python train.py --n_layer=12 --d_model=320 --norm_place="pre" --attn_scale=0.125 --parallel_block=false --init="normal" --init_std_o=0.00585 --init_std_down=0.00585 --init_out_by_depth=true --lr_mult_o=4.0 --steps=4816 --dataset="wikipedia_en"
MLP neurons of a small language model. Each row is named by its layer, matrix (up: input weights; down: output weights) and neuron, and shows model dimensions 64-255. Each number is 128 + 24 x the weight over its row's rms, rounded and kept within 0 to 255. Numbers have three digits each.
Before each neuron's rows, "raises" lists the tokens whose logits its output raises most directly, leaving later layers aside.

raises: " cause", " cannot", " will", " include", " are"
L8.up194:119117137151127135120098162136120138136159102104148116156167132082139141119117149138144096156147104150099145152118126103129098143147098054128152122149151082167141123136165134122125159086144160166119136139128159132121153155132097121089153151177126161122125142120112130161118070125149081140137161103154106150151134157103138151165075171134169116106134121174117095085168126109085077101129143161112154143137135086141111141118127109142128100132109100116108087162135131139136140138158099148137143118097159124128085131119111130122147110151102137112096158179114188129089095104126165140
L8.down194:114144142119155115111159080157108108107150139124116121114154148094102085138120121133143134147125145121117172150139192138142132136117131138123117108173169128184188125152153157170099157109143147117145139169113124148134139106110115118134159101154157124165174114121144130107162135116136149147117108133139126162084115077110136119135149111148146146064097100125088118111111126139117123106142091155141128134130150136127139163124110154144105090149135101063133112108115140102126150104104139139088139076110155141089121169124150118088129123088099105123208134123115134151141150115170171168

raises: ".", "\n", " results", ").", ";"
L4.up448:138159148143106079122099136094126150138119140126137130203105087107156124161145145152138145117115117129126121137137127127126104105150147120137160146124133151081113091136127143128129122167091115101146163085098134143133151123107107152106114126116117093128112155135117164122104096143125133171172146091095141164100141149144081112105118108164128146156176144132132114155101101150098098145104159130148142074142139145086122130165112136160101124082094071140114105146112146130145129115062119143147144176124188109118132134137184149135111120107113157094141121135125110136143138068100135177
L4.down448:129107147109086154107111109100141152128109152147174130090168092107137153115159123145178087117103126129098122140127105158128124168106134140084166103111120109174138163141123089128123118099143109182152102121160141156110138072143148141093138149118148144154069154127085129092100126116129127111117092144128121139154124094159155082108145104118127137125136143157173138155138112106106130183134152110099092146114123120104105177081117102104116103127115163147117147100198099106135111122078179134131140128159157165139129159116105128130101106136157139139160179156119120115151111141161158182

raises: "ter", "ts", "tell", "ted", "t"
L8.up92:122102132191125137147132099158098154139160107176092147133125124103132145117110184106110137107098095129132148170147157159170133115102165151144095095163115179114172083154136081120136102156136108119085100111154113149114147094126105121089120096119128169141101162163128118115117159121151131081172113120101152113111129100098118121130156146168103144082132149162130110146092119131113155140111119114172110141123085134136130140100100130149082128164120111096163129100114147114159117105137151125177141154162128091099111106149147121154150142101123121172105094096116131124111156126106149125
L8.down92:138138131161096108119111158107092084147107108120144087165110144160147104158099155113147133134105107143107133101151142142147129155158097154134109151169064129112129079151147122126103180136128151151135121093111133140164157137106132130163160152141088116115131143161119129147066122112108148121122117148119156152131130105171125150137136100128162131100132145187131115108124106134128084130108149125129104134148138146147143135117111154117103159164166112134130139182138105147155126164107136099094067116135111155147101107102106107131108118153104149135095132097072106104095179134117139111

raises: " together", " especially", " with", " beginning", " along"
L8.up442:165159094142162128137108118138161128157170122156154156107154178145142106092162098144135159157087142117122111108157129101120119138099129131103126125077142122143109158085117160162127110152075136156156131110113183159126149098126146142109121146137141150155141129165154117175085128141097125129097108107094123083169146134103174142139123152099123167122118103144127100142135116115131123158119176123142149158146120113104110137133142116127108112145118127120091142121145172101124162138117147138175111193121128106117087108143153159141125143122130158137139133115171136101131138121089097106
L8.down442:170123119132124071142165133134125126131157132161088157077122143103121166158142116111105121087166120125135120121094138130130145124113112139143132126117124132116135173115089093099104147103136106164116082095183117141121093140139157146109086104097150159146125135144166189139121134161117168125097145106115167143135132099154153159081122146106149123144126156127126132105112133146089151151124114133114123101142153158110115145162106154136125140160139158075143176099147124105119138109112087176151099144163119080111139154154120128081136108173131138115116145142164113136161113138103130130

raises: " However", " This", " That", " After", " These"
L4.up1407:128140135174108115106125117119136133143140149162164143110140122156115117116132135105103122127126134149157112143117080132132073121147119163130161126130156109111138128104151136122133139127145124120152125106097169138111133129142115186130112125148101144131144114166126139128150187090125106131118156135131106132153167151130137094113139056101091152149121139114174152131151095111162140151071116126161130138106131104157110155108094156115121140076127162158111177113169073111137091183125130149151123154108127121103118135131118092155137106161138136119154097105082189131156141140105146141
L4.down1407:067162146114134138168065124121148179111105116129166119101092123192133152080110191126137113131145148127108181154101135124144161129084111141106132146137106101138100120114127094111126150104089145117130142145130099132128121157157142185135090132124104087131102154174083120123150141091142136133165119090113159109133159115092153089134146111139116151154099125151139084145140134125117131150155147125112124143106096134103073140127125133130086104102093141140113131167112097100147089057112129132152141137147164129109141150143141137129077143130159149144158108158122141134120142144126102131

raises: "ation", "tion", "ment", "ator", "m"
L7.up403:136163155130130128081140152127081151137133145122132156113101113161090119141119102111151131111106146109107123133084154133124157109145115110071103069153141149103132128105137154132152175147134152104148173115128126109152154125122166165137122178122085119146117093147138095116081088149129082138099092101180145104172114136135152168127110118175158117123124135143099116109155152150119126124083160124138132148114143147129130119143103117141100112164176127109119115147123161116136151119122139109130096139134095119103120141062117099142136113145132120124184128139148129140134146121121118156
L7.down403:161116123164135167117146101124147114154132100116122139137139120151132138153128141120087160136104108119097117139168164112115083145110111149174112133124138134197150110118132094088134147155154103154129120107120104162135129130124118125115119105094110070127121111122114167104127135145072123118139126122174134129144151103134129156172107172109103121147096187137137142112139144124136119100104119134150131177131118108096194145109093101113157108116140115144157147108105109132087145108118142123114158107186106140155169095132112181163146107114179146115149117161163148103160126146109147099

raises: "von", "less", "ional", "mount", "by"
L7.up1369:089168140173102120132217104117100131147144136123148115159130105142111094078148159140123083108148111132106124124120088158126119058110111153160130119159156159153111159101130095121157141083164124102088113130133150153141169113083137181119120116094104128132097129147126113153121160126104144174099111133122144159125120114126119113142142107131129100171116138124108121108136107152115116121135111123077115163130154124124084134097119153113152124176107160099141107135115095158091153115168134141116124117138144132129110149141135135106096117148121147101097101105091099113114144128109117127
L7.down1369:138143175103143101106149163135132169115112113108125094118160107137090111095103135187124087156137143115109086151142098098111136125116167091090110084176126147110153163137105166121096141126104131113117118126089114118168132078143110160153162149150107139143139130115142162166136176120126150152083119182144171136111120121121162113112129148103144097107073148145130155168121157121087127151156118151109155167149117152115119105150112117137137104088082111142123121196140110108141165117091117112101093108140104122130128123086134127115104136127106116133097154122113127129142085132121132103

raises: " length", " density", " Length", " mean", " maximum"
L8.up1432:087174119077107118149134113084164113103178149149118099108145140100124105169166121157128160136138117088144126155140150161114103116149142165147153127136162165113110137124132167125149161132147119126109156127138138142131142144113138114112121103153141088107144180126095074104098131141119058138134128107100110095131177077124138149109090133112117102127110124119107148106183113139106107168139143101102160108123152104124128159105130170153150128128122105127141082164134096171108122140127141124194104123152126146122106080148096093138143152133122139114121154168142116139110135081144123116
L8.down1432:157154121115105119136123123071133106138137104131136119134196104109120112114126129173088135123134107082153150130063172133118102106165155126157121150144119113117092145150110186097146121136153123124136144086145110131114126125124147116138099134127133151131101107117163119142132116141077114184116115105117154123158137096126143123136176158133094087106081138133131130113168170118104108113122158094127123115128165083132114102119130148124146107137139116152153110193095110179130097118112124119104124137101097127151146144128145108125103171140096138176164168137119173166119083155095135129

raises: "ed", "shed", "ated", "ended", "ified"
L7.up94:113156147127130126163127124162133095113126143145102119122153093087164075133102102112137156147091147161155135151122128119119114146120144135135129137122071168100179151118136146112109193145145143096138109128124094128132160160120103119141119133109155131205175129127159112143111127151133120108103130126123140107167139149140118104080047148115158135111140135153117136152100108156166158126110159113148076127107148111136123125162118109128166114144114090135136096107169155061126082143093115105102120093131097135096131141079154107104160120135148092112158132151069158121090104143139105154
L7.down94:141128146194132121108106166166117115082141132145082128155142133104136113107147122119119145110125140132127102143176103127147113142159099142121109121120130138137158119138114140108115187102156127097149127125129119094110122167151079101094140120124155099197154124162110091143117137147083140110164142113141152159136118141140118132065175145130118167122128098145133102139131117146125134112122133114121142089126151097100074130127132116113145095120110128100093139149164136132157111145128193160093137100158122120145125110125163120135168101101155150149158134148113161090124103158116168089